python train.py --n_layer=9 --d_model=224 --n_head=4 --n_kv_head=1 --head_dim=64 --d_mlp=896 --vocab_size=2505 --activation="swiglu" --norm="rmsnorm" --norm_place="pre" --norm_eps=1e-05 --positions="rope" --rope_base=10000.0 --rope_fraction=1.0 --qk_norm=false --attn_scale=0.125 --bias="none" --tie_embeddings=false --parallel_block=false --init="uniform" --init_std_qkv=0.0344 --init_std_o=0.0322 --init_std_up=0.0344 --init_std_down=0.0 --optimizer="laprop" --lr=0.00109 --lr_mult_o=0.734 --beta1=0.9 --beta2=0.98 --lr_head=0.00423 --warmup_steps=454 --schedule="wsd" --decay_fraction=0.915 --decay_shape="linear" --final_lr_fraction=0.0 --batch_tokens=16384 --seq_len=512 --doc_mask=true --z_loss=1e-05 --train_tokens=131400000 --steps=8021 --dataset="wikipedia_en"
MLP neurons of a small language model. Each row is named by its layer, matrix (gate and up: input weights) and neuron, and shows model dimensions 0-95. Each number is 128 + 32 x the weight over its row's rms, rounded and kept within 0 to 255. A neuron's up and down rows have the sign that makes its largest values positive.
After each neuron's rows, "fires on" lists the tokens most often at its 100 highest values on Wikipedia text that the model never trained on. A number after a token or word is its count.

L6.gate164 [173 169 168 109 100 127 113 132  72  74 173 147 172 105 110 140 114 133 137 152 162 168 163 126  76 106  97 108 117 165 154 108 125  91  67 102 117  69  98 161 132 135 151 106 148 148 177  94 103 136 160 117 121 162  89 125 155  97 127 170 119 160 125 113 179 115 107 184 107 119 124 137 171 153 190 122 135 187 107 112  96 134 145 169 135  71 126 187  81 139  68 158 135 203 171 216]
L6.up164 [217 152 193 128 125 153 128 121 105  86 174 167 132  91  84  48  96 156 121 113 160 120 180 100 106  94 131 111 118 138 146  66 183 129 102 113 106 182  55 145  90 149  92 127 102 120 199 128  89 138 130 140  78 178  77 108 153  77 127 116  73 165 158  98 167 130  92 155 145 148 134 124 136 125 102 181 110 159 167 138 146 120 152 145 161  97 109 177  92 166 101 162 160 173 127 246]
fires on: "\n" 30, " The" 29, "t" 11, "as" 7, "ad" 6

L4.gate776 [ 87  87 136 159 125 137 147 141 109 166 135 134 140 127 153 140  77 108 130 130 147 136 124 111 152 145 157 113 136 196 151 163 128 109 171 172 169 164 120 141 113 154 155 156 153 143 129 112 194  77 119 100 135 183 124 132  52  69  94 163 159  76 110 152 152 107  20 110 159 142 158  97 132 107  63  99 150 162  91 173  96 118 178 123 126 106  61 133 117 102 155 124 148 126 117  77]
L4.up776 [108 131 135 139 182 141 182 147 129 137 146 102 198 144  87 112  72 161 127  66 146 176 130 158 202 125 113 152 123 194 171 176 216  71 121 195 191 150 133 109 154 121 154 105  88 104 175 119 175  94 188 130 131 159 138 183  64 147  43 125 162 122 112 135 140 104  98 114 156 127 170 143 137 141  81 104 141  76 173 151 110 125 151 152 130 103  90 162 117  87 111  94  80 171 143 155]
fires on: ":" 47, " met" 10, "/" 9, "P" 9, " –" 8, " in" 4

L6.gate450 [189 143 152 142  93 169 162 116  94 136  93 165 109  99 119 137 152  76 145 136 133 107 191 161  83 168 152 125 104 140 212 166 140 213 138 122 141 120 151 123 184  72  78 157 151 147 124 111 189 175  88 144 114  76 104 196 116 115  97 136 167 119 114 132 106 108 160 171 106  78 147 101  81 141 171 129 180 129 113 154 112 137 121  94  83  80 105 128  76 134 142 109 155 136 106 153]
L6.up450 [125 116 166 143 110 137 150  76  89 156 190  96 174 160 112 139 145 179 133 111  77 150 101 148 134  97 116 127 128 164 163  66 142 102 142 126 103 117  90 111 138  90 154 107 124 227  92  92 116 141 200 140 128 101 128 150 116 131  73  91 118 177  95  73 113 158  85 121 124 148 188 144 132 135 124  97 139 160 167 175 186 148  64  86 136 132 113 117 138  92  95  88 127 127 178 186]
fires on: "ab" 18, "ak" 7, "r" 7, "ig" 7, "ang" 6, "ed" 6

L6.gate564 [114 111  94 126 155 103 105 155 160 143 101  84 140 108 110 145 150  78 130  63  81 165 168 207 101 175 106 156 107 104 154 118 159 117 109 128 188  80 120 128 141  81 108 107 167 146 100 112  76 140 131 125 179 112 111 124 139 162 143 136 104 119  94  92 101 122 136 114 124 139 135 144 149 100 165 130 126 113  88 161 108 151 142 121 121 132 101  97 184  99 145  74 165 114 136 150]
L6.up564 [140 134 111 102 165 102 131 158  91 161 102 158 156 142 116 104  67 178 117 134 132 134 133 120 159  71 102 117  72 144 131  74 124 159 166  44  95 141 150 165 173 120 124  50 104 147 101 150 150  82  73 148 174  98 142 114 109 118 147  89 134 103 109  78 113  81 153 162  98 134 130 112 144 147 110 119 112 145  74 139 135 173 133  44 115 179 134 143 160 151 134 112 100 111  70 163]
fires on: " +" 18, " (" 16, "–" 8, " dis" 8, " play" 5

L4.gate789 [ 70 113 173 117 146 131  86 152 159 190 165 190 136 161 122 120 116  94 195  97 113 149 122 144 138  68  80  85  99  51 103 172 120 125 107 112 126 136 175 179 146  97  91  75 140 100 129 107  57 115 111 132 132 168 161  99 117 152 149 136 144 165 123 114 145 129 128 124  71 111 176 162 176 127 112 113 196 144 141 175  79 162 138 131 173 156 186 125 157 131  91  82  82 113 187  86]
L4.up789 [ 66 137 108  99 106 140 112 127 154 133 162 158 131 188 132  99 142 108 127 185 113  77 175 168 126  90  66  94  88  78 147 188 126 153 129 106 123 133 151 186 140 121 138  81 150 109 121 115 133 153  79 164 170 185 115 113 131 154 179 101 148 108 113 170 148 157 136 114  89 112 139 117 161 100 126  96 169  86 126 132 121 166 196 156 134  99 130 122 108 142 101  80 163 103 164  70]
fires on: "9" 19, "0" 12, "7" 9, "8" 8, "00" 5, "6" 5

L6.gate605 [109 118 132 172 136 173 101 103 122  20  52 202 168  94  99 129 111 126  94 109 112 121 113 170 117  94 115 126 118  89 139 121 135 102 131  75 152 107 130 142 132 145 209 106 108 100 189 154 156 149  89  94 117  42 161  99  92  60 198 171 129 131  80  80 120  99 121 122 140  95 125 109 115 140 103 104 162 128 112 132 137 106 123 184 188 180 117 138 145 163 152 175 128 203  93 126]
L6.up605 [115 184 127 179 140 144 159 138 142 132 151 180 127 140 116 121  98 101 178 159 151  69 142 151  89 156 166 138 123  90  71 134 156 123 156 157  63 160 120 133  97 117 148 136 111 123 134  86 130 134 115 142 123 139 179 115 105 101 153 146 138 221 159 134 112 117 141 127 178 113 182 178 144  97  78 160  91 120 128 172 118  76 133 137 130 161 133 164 123 150 127  92 192 120 158 136]
fires on: ")" 14, "p" 13, ":" 10, "ed" 8, "m" 7

L4.gate102 [123 133  86 115 120 130 133 123 143 102 181 148 164 122 147 132 123  86 159  67 162 134  98 108 160  46 135 141 120  38 130  97 122 171 148 120 135  59 158  74 119 134 137 134 110  92 162 110 132  98 166 105  83 167  52 136 165  87 159 162 121 101 141 117 134  95 126 147 176 110 135 108 130 136 197 117 130 184  70  91 113 122 161 144 106  94 120 159 106 169  87 140 140 127 131 155]
L4.up102 [123  61  71 135  95 173 145 144  38  97 132 150 177 134 192 177 125 119 147 102 166 126 194 143 150 131  42 135  97 147  92  82 135  99 118 143 124 105 141 137  84 109 151 104 123  96  49 104 163 104 119  93  96 101 187 113 169 133 131 125 130 139 114  99 176 124 103 169 143 140 109 106 128  58 134 105 142 100 139  98 119 144 169 176 104  92 152 111  95 135 140 123  85 162 128 142]
fires on: "," 54, "." 19, " ." 7, ")," 7, "\"," 6

L6.gate163 [156 162 138 124 100 142  58 186  72 166 161 174 104 140 217 116 103 117 102 188 150 104 126 175 129 117  81 115 174  86 134 119  68 134  93 193 185 167 120  88 112 127 151 134 162 147 130 113  80 132 160 148  81 128 160 145 144  95 126 142  98 160 139 161 146 122 177 153 124 118 129  83 140 101 184  79 100 178  62 181 115 127 139 104 119  64  91 167 122 169 151  77  97 162 130 136]
L6.up163 [125 158 115 127 105 111 104 137 106 148 128 157  93 127 191  80 113 135 102 178 107  93 147 178 192 122 106 175 163  83 100 108 125 182 109 150 164 218 100  87 149 101  91 159 116 178 107  98 113 137 166 128  48 110 153 133 157 128 104 151 142 146 120 133 113 127 174 158 136  97 143 107  83 132 176  80  64 159 100 148 130 107  90  56 113 120  57 169 109 108 141 110  98 183  43 117]
fires on: "." 31, "in" 16, "," 7, "all" 7, " |" 5

L6.gate169 [158 145 131 211 174 160  79 119  76 133 148 131 124 150 151 155 132 130  98 152 116 166 126 103 158 162 104  93  98 119  97 150  94 100  69 118  83 140 176  78  67 148 123 150 163 121 154 133 160  86 137  92 151 122 175 134 128 123 115  79  84 138  95 115  72  74 135 119 152 131  68 122 158 125 118 174 128 151  77  84  73 162 125 114 122 103  97 132 181 160 133 135 124 170  53 149]
L6.up169 [ 82 138 105 113 147 123 152 129 167 117 160  98 131 189 110 151 123 161 114  87 129 138 131 107 133 126 110 126 120 150 153 171 149 105 111  99  90 116 122 135 108 153 107  77 200 110  97  77 140 158 129 119 146  61  89 186 131 168 179 109 137 120 130 129 105 189  81 138 134 118 140  70 115 125  98 158 122  97 111 128 175 107 104 165  90 149 141 124 181 164 136  74 163  60 118 131]
fires on: " opp" 14, " int" 13, "ic" 13, "ist" 8, " ref" 5

L4.gate456 [158 157 118 149  70 175 116 103 111 104 159 165 121  72  92 134 113 150  91  92 142 107 152 176  73 129 153 131 123 144 103 165  88 111 136 112  97 107  78 200  78 144 100  98 116 149 163 104 151 125  78 122 114 151  81  91 124 112 152  90 166 175 107 136 141 139  97 167 124 130 115 166 123 170 142  81 103 150 125 106 126  87  97 147 124 203 177 117 157 154  73 136 113 154 183 155]
L4.up456 [207 118 101 112 153 166 128 128 103 138  57 163 176 193 148 128 170  80 103 132 160 112  93 143 136 149 103  91 156 167 113 116 107 175 156 123 206 165 111  76 141  68 131 129 139  89 151 136 138  61 119  66  95  28 124 126  55  97 167 163 111 139  92 162 150 184  89 141  81 108 154 100  97 124 138 215 115 101 104 131 113 152 137  63  87 126 183 183 113 140 159 119 154 144 142 109]
fires on: " d" 18, " /" 10, " H" 9, " Cl" 5, "'t" 5, " not" 4

L6.gate664 [119 107  88 172  96  92 164 149 122  54 108 189 183 132 129 160 154 129 165 110 187  84 144 147 119 126 122 113 114 112 162 191 161 126 136 109 137 146 186 109 154 107  70  97 112 140 110 134 116 166  97  91 149 160 130 105 127 100 139 146  85 124 176 126 182 145 178  89 106  80 150 164 141 109 109  79 136 109 127  84 119  54 124 147 113  81  96  82 147 139 148 154 182 182  74 143]
L6.up664 [172  66 130  92 125 119 140 166 131 148 138 186 191 106 142 134 186 131 181 134 176 106 102 150 116  99 141 156 170  71  63 154 143 181 106 127 146 138 121 143 135 177 153 120 108 170 107 117 113 111 135  75 127 176 134  49 185 134 142 175 138 200 140 122 141 122 170  86 101 145 145 121 142 121 108  97  72  60 113 104 145 126  94  98 114 112 132 104 132 125  79 139 111 153 141 123]
fires on: "ake" 20, "|---|---|---|---" 12, "ke" 10, ")" 6, "ash" 6, "TC" 5

L6.gate631 [150  94 158 114 110 118  64 120 161  66 148 110 145  99 163 143  96 112 178  90 133  93  67 126 155 136  99  90 106 174 159  97 126 140 142 153 130 106  83 117 116  88  97 124 136  68  99  82  48 145  76 156 154 109 152 141 116 116 121 176 140 182  41 143  95 175 104 162 120 189 200 160 153 121 174 118 132 127  84 155 102 120 100 111 159 134 123 181 151 157 139 112 190  71 178 166]
L6.up631 [104 134  96 117  77 112 183 150  89  49 123 121  84 104 117  86 147 116 133 130 146 114  80  96 100 109 132 165 150 151 151  96 148  88 122  88 181 111 154 200  80 167 138 133 164  80  96 162  90 112 135 107  96 129 117 112 125 130 140 154  99 112 133  92 120 130 164 128 109 201 109  87 126  97 158 185 155 153 166 119 109 170 128 112 132  65 120 150 162 144  82 150 129 168 114 103]
fires on: " /" 26, " |" 17, "-" 12, "i" 10, "ity" 5, "na" 4

L4.gate309 [ 66 132 183  90  81 143 145  73 149 125 128 132 101 118  93 101  87 108 150  83  92 131 103 102 110 126 125 127 115  90 134 131 106 188 128 172 125 126 152 110 109 154 153 104 153 141 131 153 127 106  78 134 105 179  80 112 110  80 100 127 135  61  78 192  86 117 146 164 116  97  93 188  87 118  64  92 183 120 154 115  94 135 178 128 142 131  91 178 138 131 180 142 157  82 129 174]
L4.up309 [164 169 101  73 126 192 155 115 118 173 128 155 188  89  87 147  99 120 196 142 180 131 112 179 148 139 109  97  82  79 111 151 161  99 111 121 158 104 175 153  62 143 151  93 104 157 163 143 151  80 129 120 149  69 169 129 127 173 187 114 110 120  99 127 126 149 165 157 151 135 144 161  98  96 117  68 112 156 113  55 156 163 101 153 121 125 162 137 181 153  91 186  86 132  87 125]
fires on: "." 37, "," 19, " and" 12, "\n" 6, "–" 5

L4.gate367 [179  96 113 184 151 190 119 102 102 149  88 149 106 186 175 175  79 142 167 116 186 162 104 104  84  99  99 157 118  76 131 138 154 103 143  96 146 131 129 152 117 143 128  97 126 112  81  99 118 117 114 122  93 146 120 126 140 135 128 162  64 122 131 126 228 210  65 212 126 151  92  68 101 149  79  99 125 174  87  83 158 187 136  93 160 108 162 147 113 151  84 136 131 179 100 106]
L4.up367 [ 90 131 177 100 157 152 104 129 116 111  87 105  56 102 127 160 154 132 116 143 123 138 181 136  83 144 140 191 139 154  72 105 161 168 188 177 116 113 120  96 142 112 122  89 129 133 140 140 128 121 152 124 108 153 116 152 110 136 146 124 165 149 112 207 134  79 117 149 143 159 170 111 114 158 130 172 139 162  51 185  51 106 199 191 118 106  98 105 144 124 136 140 158 108 124  85]
fires on: "ly" 22, " also" 21, "ically" 13, "ually" 8, " often" 8, "imes" 8

L6.gate676 [149 113 153  95  89 158 158 113  93 137 143 118  97 136 110 112 118 128 168  62 149 180 124 114 108 184 117 131 119 118 127 168 116 120  99 164 125 150  99 166 142  55  89 140 162 162  99 162 143  99 136  92 167 183 130 167 138 152 120 115 154 146 136 125 131  61 120 130  94 116  94 101  89 173 154 102  91 163 152  75 116 116 126 116 126 145 160  84 129 154  82 134 100 179 113 154]
L6.up676 [103 193 171 166 134  66  48 162  78 118 158 128  85 187 152 106  94 140  41  85 125 151 142  70 153 132 142 109 150 120 184 120  91 153 173 103 151 117 127  99 120 140 139 121 106 152 147 112 125 146  91 120 106 153 119 140 107 111 155 133 118 174 151 126 136 164  83 146  90 200 169 141 106 113 143 119 125 115  97 141  54 124 152 168 162 119 170 144  94 121 160 121 134 144 128 156]
fires on: "," 39, "in" 26, "\n" 23

L4.gate48 [ 74 129  94 150 144  97  64 164 146 154 126 147 145 183 150 101 173 109 103 120 122  83 126  79 158 128 127 111  66  96 164 134  88 102  98 159 159 120 132 130  83 113  92  98 140  96 115 117 144 124 104 126  99 143 172 181 147 161 103 136 151  81 140 139  96 142 108 166 155 153  92 103 121  72 120 181 130 141  94 113  99  91  81 112 109 128  78 148 156 164  76 132 167 142 191 165]
L4.up48 [121 126 116 136 110 124 106 158 169  77  93 188 137 151 139 113 112 132 145 141 175 117 190 148 116 122 138  64 127 148 197 138 114 114 179 173  75 134  88 120 102 127 121 114 133  72  76 163 137 108  66 112 111  91 109 163 160 134 167 115 129 167  99 142 116 104  71 180 115  89 123 167 109 170 158 141 153 204 113 121 176 130 102 109 125 178 123 129 120 129 116 129 156  92 143 127]
fires on: "," 54, "." 10, "°" 10, " (" 6

L4.gate375 [116 105  55 134 129 148 145 162  66  58  65  89 155 124 182 139  97 123  82 130 150 146  86 132 160 127 118 119  90 134 129 160 157 123 190 168 123 117 116  92 111  93 151  74 117  91 114 102 128 142 109 160 137 112 158 128  82 118 128 155 188  99 142 144 125 152 101  97 140 173 134  53 120 144  99 157 159 133 128 166  94 138 147 218 145 101 105  84  64 131 101 121 122 113 100 120]
L4.up375 [101 105  82 125 142 177  69 126 147 115 119 139 124  84 123 146  98 154  94  43 159 179 154 123 172 144 167 184 150  99 172 102 142 148 189 129  49  73 156 132 130 225  80 142 148 100 137 156 133 123 100 113  82 188 114  89 124 131 166 166 183 126 135 172 133 140 148 111 141 117 110 126  59 148  58 144 109 101 139 106 143  77 108 200 152 139 140  73  72 152 188 162 132 126 126 135]
fires on: " by" 14, "W" 13, " the" 12, "\"" 9, "\"," 6, "," 6

L4.gate130 [113 139  96 114 150 112  98 129 122 180 150  98 144 167 183 156 154 112 126 114 104 131 106 158 126 136 135  86 152 139 139 151 156 118 195 101 157 140 100  96 153 152  66 104 144 104 129 101 138 149 103 121 202 140 143 190 139 119 120 125 140 103 132 180 168  68  84 115 104 169 117  75 155 100 127 166 126 141 147 147 149 115 175 148 106 141 138  74 193 124 117 172 156 157 176 122]
L4.up130 [114 111 156 127 107 118 127 143 175 153 164  49 152 136 160 126 133 133 140 153 143 157  73 150 128 111 109 122 189 138 125 133 140 130 116 140 134  94 134 157 153  99 131  80  98 104  87 100 125 136 139 122 146 133 138 162 105 132 101  78 170 125 163 161 136 135 190 112  76 167  70 126 139 128  91 192 147 146 138 119 191 149 147 134 204 109 146 113 148 150  93  95 147 111 118 128]
fires on: ")" 23, "igh" 9, "ain" 9, "bor" 5, " Br" 5, " of" 5

L4.gate644 [132 170 112  93 139 100 109 122 162 138 132 207 122 183 151 127  97 117 122 121  93 113  94 169 161 107 197 126 115 132  76  84 114 119 154 186 135 114 154 112 122 177  74 114 182  98 150  91 158  54 126 137  93 117  98  89 146  66 110 105 185  98 153 121 128 143 153 134 171 127  97 120  84 129 103  76 140 111 111 111 145  70  65 123 187 130  85 187 158 163 128 139 138 109  52 173]
L4.up644 [176 144 190 156 180 162 174 151 118 171 148 169 117 104 141 146  94 105 128 109 131 111 184 120 165 174 111 100 124 124  48  90 155 129  93  97 157 100 189 142 125 125 132  62 133 176 114 165  43 170 110  81 141 168 180 169 161 136 121 153 188 137 151 119 168 111  86 123 115 135 131  95 116 110 100 104 138 113 113 117 101 151 101 184 103 146 123 131 172 172 163 132 111 118 115 112]
fires on: "\n" 15, " Z" 11, " W" 10, " of" 9, " ad" 6, "," 6

L4.gate170 [ 97 114 123 104 101 125 195 150 168 107  28 115 134 138 159 154 102  91 136 117 186 132 140 124  93 106 129 128 120 104 136 131 100 130 146 129  95 107  92  90 146 188 107 149 185  68 125  89 148 109 156 114 152 131 147 167 115 133 178 178 148 159 114 140 168 146  83  91 176 192 115 115 132 115  92 136 166 125 101 254  88  64 157 155 153 120 150  80  64 133 126 148 163  95 141 156]
L4.up170 [184 150 108 164 124 109 153 163 128 143 104 152 165 154  83  57 105 138 136  73 148 152 144  59 176 163 178  97 142 151 150 159 113 178 180 125 127  78 149  92 167 121 141 149 127 115 157 112 150 108 129  86 114 132 168 131  96 158  41 144  63  96  93  73  82 125 147 156 142 227 113 142 111 129 102 180  92 141 118 101 133 103 160 124 155 149 149 120 137 129 124 147 122 160  92 188]
fires on: " as" 49, "\"," 19, "," 16, " in" 10

L6.gate866 [ 98  90 164  22  77 101  23 174 104 116 128 152 183 113 131 112 142  80 134 142 167 134  76 136 100 125 101  98 134  81 188 111 133  88 140 140 130  79 116  55  69 114 109 167 131  85 119 135 108 137 117  96  69 114 162 104 116 122 174 114  80 131 143 133 154 144 136 126 144 160 117 126  88 103 135 168 161 188  90 178 156 104 126 138 120 105 123 115 139 156  98 152 145 149 101 216]
L6.up866 [110 154 109  94  94  93  97 145 148 162 165  83 155  93 152  88 165  98 210 122 202 132  98 135 113 101  94  95 125 104 168 138 134  90 137 143 142 104 121  90  50 146 130 197 139 142 128 131 104 118 120 137  67 117  98 104 146 115 144 118 132 109 150 145 131 161 142 158 182 165 128 112  96 125 200 213 188 134 155  94 140 109 114  74 114 106 101 135 147 109 159 106 110 162  78 177]
fires on: " |" 56, "°" 21, "av" 7, "." 6

L6.gate832 [121 147 134 138 151 160 103  87  44  68 104 133 117 138 198 130  67 180 121 114  98 106 148 171 127  60 110 109 143  97 123  97 104 102  82 189 160  75  95  49  65 134  96 103 118  83  95 142  98 135 128 115 184 111 110 148 115 124 169 147  79 141  87 105 125 107 152 180 166 206 148 135 155 171 174  98 121 135 150 156 115 163 112  84 167 116  80 136 129 160 151 107 147 115 127 154]
L6.up832 [166 146 136 106 134 194 130 121  86 123 147 165 109 169 206 175 148 175 150 104  62 100 154 156 157  69  79 113  96 154 144  91 150 112  85 130 107 132 111  82 171 133 143 161 111  98 134 163 165 192 123 131 112 186 207 108 136 117 142 105 131 155  87 101 137 117 159 171 149 112 169 118 104 153 198 126  86 111  83 116 140 112  69 113 143 128  96 139 204 110 138 108  98 124 104  85]
fires on: " At" 43, " at" 36, "." 4

L6.gate250 [136 123 137  93  58 127 144 128 119 124 157 175 113 105 124 181 112  92 181 174 178 136 111  93  94 137  85 137 100 128  83  65 101 164 116  89 145 106 175 105  59 110 131 132 155 139 159 173  72 147 123 121 128 106 148 121  86 152 121 137 111 100 118 203 119  71 164  90 126 175 119 173 125 114  94 106 145 110 101 126 110 106  66 128 182 111 174 101 143 103  96 206 140 156 104 131]
L6.up250 [ 89  63 149 157 123 141 135 169 120 161 142 143 149 108 196 114 151 150 170 107 142 116 143 135 138 166 140 103 103 104  90 127 111 120  90 175 155  69  82 135 118 143 102 123  64  97 121 130 137 120  96  87 106 142 169 172  79 165 143 118 163 136 108 159 132 116 125  95 128 120  60 134 109 135 152  93 142 113  85  51 128 122  78 193  59 119 140 151 122 166 116 104 154 160 105 109]
fires on: " (" 27, " qu" 12, "," 12, "\n" 10, ")" 9

L6.gate541 [109 158 101 124  87 146 117 151 123  95 133 139  58 117 150 106 125  75 113  82 132 164  54 188 128 160 172  91 143  92 173 144 140 103 131 179 172 126 142 135  86  91 135 151 183  92 139 124 121  85 105 159 122 117  96 136 160 112 108 179 105  80 114  98  72 138 174 125 119 139 157 129 115 121 131 176 141 172 139 154 151  93 103 149 112  79 156  71 116 153 181 127 143 118 168 117]
L6.up541 [146 181  99 125 130  83 119 108 129  72 140 147 124  69 105 179 133 113 112 159 148 143 117 142  85 211 123 127  68  95 136 142  89 168  76 111 167  92 128 111  63 135 117 102 199 124 142 141 148 146  80  83 148 136 133  92 104 172 127 197  84  78 145 124 168  99 116 184 143 163 157 152 115 105 148 141 162 126 105 136 128 104 120  77  77  85 151 172 172 202 149 134 109 132 112 109]
fires on: " |" 80, ";" 8, " /" 4

L4.gate353 [153 169 132 136 174 126 135 155  77 219 179 100  76  96 100 114 111 117 114  85  85 188 128 169 155 101 118  78  87  63 130 167 142 144 110 128 218 120 159 100 131 161  78 109 167 159 122 183 129 171  93 171 135 122 137 111 133 150 118 119 123 101 136 135 155 101  71  87  94 144 145 171 156 132 159  83 137 156 138  37 140 125  89 134 152 171 143 104 175 127 159 140 158  84  97 107]
L4.up353 [ 91 131 110 130  90  98 133 110 145 128 105 105 115 130  57 137 125 157 177 116  79 106  57 138 119  82  76 127  98 165 121 129 122  85  88 165  75 173 215 198 105 133 124  93 153 124 146 203 120 171 119 148 169 120 156 138 128 114 103 162 126  59  93 113 117 104  88  85  91 131 123 117 151 114 113 122 120 116 118 148  51 142 141 152 108 109 114 154 165 143 125 171  89 113 130 104]
fires on: " 194" 21, " his" 11, " appear" 10, " play" 5, " Year" 5, " (" 4

L6.gate101 [ 87  63 152 151  80 116 141 100 198  76 120 159 135 110 128 116 136 110  83  49 102 124  99 137 101 136 169 157 121 112  86 134 142 140 157 109 143 142 188 109 143 134 117  96  92 201 100 130 138 127 171 172 135  68 191 112 104 147 106 118 123 127 117  84 141 102 162 188 144 104 104 127  80 164 163 121 175 162 125 141  96 175  54 142 181 150 168 164 140 124 119 133 121 132 110 172]
L6.up101 [166  77 126 129 117 135 123 143 133  95 191 140 167 171 100 207 113 124 116 115 166 116 110 148  73 104 103 158 143  87 131 127  99 133 123  95 133 133  99 110 152 138  33  60 130 149 107 122 124  77 136  92 114  32 158 141  95  96 135 117 132 118 131  65  84 155  83 130 110 156 102 139 160 121 122  71 136 147 108 151 124 119  82 130 130 174 169 157 101 130 100 169 105 173 129 174]
fires on: "ly" 71, "ever" 5, "its" 4

L6.gate472 [ 65 159  91 153 131 120  82 134 170 172  93 113 104 122 121 152 209 124 115  95 185 124  94 146  86 139 114 150  77 140 105 127 129 110 130 136 167 168 162 133 134 142 178  55 129 110  74 147  96 105 169 102 137 110 173 189  89 183 149  84 121 130 129 133 116  93 170 131 146 174 122  88  99 120 164 102 167 126 130 133 123 119 148 170 218 130 121 156 178 133 115 120 137  53 116  72]
L6.up472 [ 77 205  50 146 131 172  99 122 105 154  66  64 136 156 117 183 167 140 177 153 142 124 120  94 137 128  87 159 100 144 138 121 119  72  90 147 151 159 106 117 199  84 134 123  78  68  94 171 112  98 140  66 158 126 158 121  76 130 178 100 156  78 177  89 112 101 117  99 162 158 152 147 104 142 153 132 112 144 151 175  83 123 175 123 139  81 145 128 152 122 112 104  93 100  53 116]
fires on: " K" 21, "born" 18, "K" 16, "ast" 8, "M" 8, " Ch" 5

L4.gate812 [ 78 163 116  92 114 144 112 164  97 155 128 141 206 131 128 130  85 114 135 104 132 139 108 107 157 162 153 162 117 135 188 149 142  68 135 187 146 146 110 124 106  99 161 102 178 166 197 100  98 131 153  96 183 164 107 180  90 121 134 155 155 128 117 179 170 138 115  92 126 118 143  72 122 111 160 113 213  96  91 175 105  40 113 110 101 121  96  69 131  93 103 133 153 125 130 133]
L4.up812 [123 199 123 105 160 127 117 132  92 149 136  77 177 126  97  75  66 182 101 132 114 165 107 128 159 168 177 162 148  89 202 176 194  87 172 178 105 144 109 119 118 106  91  61 106 151 167 109 126 130 145 152 141 114  93 127 127 179 101  88 161 116 141 175 147 150  99 155 108  68 109 124  85 134 142 103 158  75 127 137 165 122  79 123 111 106  87 129 160 117 137 110 170 124 106 132]
fires on: "ing" 23, ":" 16, " in" 7, " of" 7, "T" 6, " hold" 5

L6.gate25 [ 90  55 145  69  94 102 127 168 131 115 174 170 136 105  89 106 101 136 144 147 132  92  49 124 107 168 119 171 154  84 154 161 161 111 159 109 109 192 185 124 129 181  84  86 121 131  90 135 114 153 114 129 121 114 137 137 168 149  86 126 192  62 142  94 137  54 174  96 147  93 108 124 129 145  95  96 183 165  91 156 130 131 141 129 127 171 189 153 166 113  76 116  99 109 103 117]
L6.up25 [187 102 134 152 152 171 113 139 153 118 105 147 134 139 158 113 215 135 135  99  94  97 132 183 101 151 136 112 119 132 112 169 142 195 173 118 113 120 163 120 105 123 119  93 143 106  44  79 121 143 118 152  67 167  71 135 168 153  77 122 167 193 189 161 107 139  59 128 143 142 143 134 143 113 130 135 194 115 110 167 197 146 135 133 156 151 115 138  49 144 130 128 145 118  58 162]
fires on: "ly" 32, " is" 16, "ately" 7, " are" 6

L4.gate686 [ 83 155 116 133 128 160 106 101 159 131 185 124  90 135 129 179 161 158 142 104 187 151 125 170 118 111 111 130 131  62 122 186 152  80  92 110 122  97 172 155 152 112 114 132  88 104  87  88 117 164 122 172  50 175 149 125 119 115 131 142 168 142 124 125 155 197 155 137 158 115 179 144  88 169 138 101 118 154 102  95 147 149 128  73 169 152 137 116 154 171 120  78  95  95 147  94]
L4.up686 [149 150  76 112 156 128 152 133 129 174  41  82 100 111 157 100 146 134  72 163 146 147 100 119 109 135 146 142 156 101 105 168 152 100 129  93 162 101 144 149 185 116 162 113 118 111 115 152  90 135 214 169 176 145 124 127 179 101 121  81 176  92 141  99 101  67 127  84 162 104 143 182 140 153 120 209  88  89 156 152 149 138 148 145 165 132 157 119 109 116 135  95 127 154  63 102]
fires on: "ly" 25, "ther" 19, "ary" 7, "ish" 7, "ically" 6

L6.gate445 [159 130 148 129  86 117 155 107 158 105 168 127 144 140  71 174 169 100 143  65 101 154 151 108 137  94  80  78  41 133 153 142 123 164  80  53 114  70  87 147 111  83 157 124 171 152 140 103 149 139 169  83 114 126 139 110  88 125 108 134 167 185  85 141 138 117 149  85 110  98  77 176 104 133 170  53 135 119 136  73 146 150 102 133  98 137 164 127  97  78 131 108 130  96 179 118]
L6.up445 [140 210  86 114 123 136  91 100 132 162  95 114 125 118 115 120 186 100 108  57 148 149 172  83 195 110 110  70  86 157 162 127 120 122 106 157 119  74 122 112  89 100 108 187 136 125 115  79 132 135 110  95  93 166 182  82 139  87 127 166 135 169 104 168 140 128 108 106 143 145 127 136 132 113 139 136  99 153  78  99 153 100 111 136 129 147 204  68 145 119 198  94 116 155  63 122]
fires on: "in" 31, " V" 28, "ep" 10, " original" 4

L6.gate394 [120 122 180 173 126 109 114 166 160 131 115 126 118 122  89 150 172 109 134  70 135 115 142 137  90 176 119 102 131  69 152 116 135 128 119 170 160 140 137 171 121  95 124 142  85 129 232 136 175 135  86 128 121 122 129 147 120 183 103 123 131 158 150 162 180 109 174 179 137  96 126 168 175 126 115 123 132 101 106 133 156 142  90 147 157 142 189 164 156  52 137  91 107  78 128 106]
L6.up394 [108 167 107 185 101 135 114 134 180 139 170 193 128 120 123  92 106 123  91  75 148  84 158  93 113  91 144 122 134  59 102 153 124  78 132 153 149  86 105 172  98 177 106 176 117 112 118  91  86  96 120 107 179 124  95 175 139 213  97 104 123 184 135 136 150 155 132 143 142 149  97 145 154  91 186  97 172  65 132 129 135 128 101  98 138  99 140  84  70  85 151  87  93  82 163 160]
fires on: "0" 13, "5" 10, "8" 9, "7" 8, "1" 8, "4" 6